{"activation": "swiglu", "norm_place": "pre", "norm_eps": 1e-05, "batch_tokens": [16384, 32768, 65536, 131072]}
MLP neurons of a small language model. Each row is named by its layer, matrix (gate and up: input weights) and neuron, and shows model dimensions 32-159. Each number is 128 + 32 x the weight over its row's rms, rounded and kept within 0 to 255. Numbers have three digits each. A neuron's up and down rows have the sign that makes its largest values positive.
After each neuron's rows, "fires on" lists the tokens most often at its 100 highest values on Wikipedia text that the model never trained on.

L3.gate233:047098185100099147152120141110130075191114103120206164117166123166093138146124151170131080089128081097132074136132245111159084142113150075143159150115113126140135103100123145172073119179126151097094116135119136132136096188112101140117143123131163119095156101141116107123122112100157233064100150108143122125114103149160139152094150162142150118115068149165134152122051096120121097123126
L3.up233:137147095094110122151106187081104104165132112148124204117159159172113161049130158089097110089136146089171140169152165131061126104119122091179145155070120112116124150118080101170176128187102137114107143122147170061094149145211107114179145168101102104105091103142146100051118124140116129132131134084109071170152128141154124096083197143134168124103069122137101148118161097125116161180093
fires on: " such", "l", "y", "re", "uch", "is"

L6.gate583:085151188095123147109175146067098154174064108105112106114124143116142128136167146148126106144158202110194142103145115051156139125126113130165138173156107045122109079121125138136175113076069126091142141150138127147105155115116099177037161116070160105093160118195124086106146103180190160091093121132108097161152184144134124105146153095114149139151119175153116176176099157152089175076116
L6.up583:073079133123126123100120147127121097060099131138127188084050152144084148157139095149081167124128103129136160128170125109124129121118097124117129139095079139151107196135199110149099142081093132092099135136212092137096140154125133147160146118158159114127180177124109150115129135137152228144121111161108067086087081100082122079207118170087138117100134089072091149173126164091130141130113
fires on: "1", "6", "4", "5", "7", "2"

L6.gate13:101008151130155157060110172168120092108112085118176141153077102142103132152127116130170137109181112144127094164067158103117134155084140109179116132120115150186104095122127092144150114180126141186099084142071128140105135103174122116094130156116154147100145093153158128125156047113172144139159152077154168131127174122177156160161091177167164122194094138147127149136116127108113148163089
L6.up13:116193189096084109181153142139103159115168143113132128135113114154152107100159102233078151212138123104103128144140153121059077110133107153097071134117102106137154095157156151192082145112172214149185104062115080175127096108165100146128104116123146098137072102122108127107122150161138155151082125139085181147124171168131168122023183084127108142140096118098128090120173141077102095160127
fires on: "l", "r", "y", "ed", "ly"

L5.gate545:126133075160121155085116094130099151145091119104135153141127090166089089144120088062080172158146096150195154155126156123170075154135068091107097102149125078127109028104137110086120089167138156148103153142149152094108098156160165174111136150184113164186171126109158170176142117139059136109077134157145143133103125126127137131165077109199116145101135155155124153169167102149129212147123
L5.up545:105137132098124094145116107145129109145154163121147121130068117124107079210148150155136070136137160132149182145059173102166107133094245139095121059056123155127116136125116125127085088144152150144156182168117109159134079110166110078170094157116113105089105149142154151092144087154149110125162138110100140111131138194111093088153138164118159110207084151121185145086126143199068105131132
fires on: "ts", "al", "ab", "ion", "her", "er"

L5.gate614:106084126163163154168085193094125148133134143123051123139090170161085172119107102102089109187116122117186204125161099171135153148104099162176177120118118122153085128129129161090130097124095154096158095113117157123199125079140093174074151095153147159100150101103104117148109133187188176137145138117138155179144157129095124130162110166096148170154175175132202174123094146142123134136161
L5.up614:156137098106128106106121176164129108109174111139151148146143139171118141165211115103090116138110075132169113111150158115111105101120098107131159150156130111128113115095149132122138137076123134118154118107112055092098086103119128087167128140089134135127173165085169137136205096175116106134131122132093155150152192115133078127160090156176082077164078183138110198160192143073161150187173
fires on: "b", "e", "ane", "m", "ur"

L2.gate260:156083157099174144141166135183151106132099136126156128085141151165135150160184091152119128087085140145181133123151101112052166179123180117084129168152132116125077157081093073159153132099135115186126146091130123133133122109161096180186116041117135114122094112157150113141137086134075136117140190152107128165130119121095124134186149137158100181098148102164184125152115079155133104122062
L2.up260:156079161046123093143120120128164055212125090145170086100073124129157138147136069108168119131130112194199121175135122143123151078145171184117142135116086103107063165149130119159113133097113102108128147162143096090126120162105112174143103135116083115094122073113145123121065072093123144157157158154082094145133110136099168119155145130082089153102144122135124153132116113137188125140160
fires on: "ov", "I", "h", "st", "ig"

L3.gate376:175113090245124104131132089123183097120102154129069146098136119187111114124085087095163084161182141151146149125129128227188127091181093118124134107127135109136128081048140077167079146099069122179126113149155136141104132095152131115144166110113189158165154151114147080129073139148167146120099140126122148132141180107166121152144080133108104150144143151139143162124097100132142171174145
L3.up376:071119134103010104118120092090122083187114159122120143132179121097140084179173122145106096161095122191154134134109120132144093096154163139162109120065116133139149099064160136140119137148122207132122134156177087112126104141165062089172130130110145167194091128153071136144102105157143095123168143135172103114118101166055116123102126159161164145092101168136120112215155097087144168132113
fires on: "er", "2", "ab", "and", "ater", "i"

L3.gate23:117076112187179151062170115120130146159103133102151124109138141134151087104113148158095115102083198158128111121103156181124174136101116078124176121080092122153156085097147167139179136133146117074172099120158138123157168165087130124180138068137112146098116141133142115118097123078096072141105181094184138202133175155114137065098112139179170162123167107130147147136119162130116147164096
L3.up23:073165145122170117144168097100159149092172151149108115152155161128134143170150126111103104177056176142144097120121124177104160123128124189082091149162113152139109088134215128170151108120097095109176152121129173112100131150106145110106085153072094171107094089157092111121147155086092084111115092101117150142085103114166083116087178154117120205077164111136137129086151154088105160162078
fires on: ".S", "or", "12", " Christ", "13", "ust"

L2.gate262:139102125159210120149130117126147144150138129080080151108074181140119108080067094090143109157171182128178210128098090096161125123156077113169137091163099131114095131152152158132131090090188108106039114137138083159096163126067145118123116099104135123151129150107116038142100116082152138129118092208179160164131132159145044098214130143121182133129083191108143099133092181144130115163167
L2.up262:163118080162144144117150152102152110107156107129104141146106148124191182101152071142044138115171096075109127114148159173038073162177080124122169121122171181119126120106088192079136086092070136118130120160142111103102165187096109121090080164165087144187180115165102126151129111090114113172119131117096142140089130134131135160132130137135143164121125133135107126069055155106108144137121
fires on: "–", "-", "ord", "omen"

L4.gate298:106133116116134163195126051132124132187171061101148148116074152120087128154154151088165124144109167131182140129164152125145072157069135113155188119146123129134103079155103095156075136142048171091130147104135154185082126152118111096137155079092115200153080123181135082046102124132143084137115101094101164157154130121146097128100138075185150107115115147106146151150128092093097150182105
L4.up298:131135110130125119115123155101116075109098123129152171110144188123161186151185109198092124097141123149132129089130134108114142115132119102129129182137104146135107230138156182201122097095119150149168162131228145106133194141084121148124144152110074120135129121125125148190089144132117136142125086164073061112140085055144146144095168127111061058066129093100128083134131115149107170145115
fires on: "5", "1", "2", "6", "3", "4"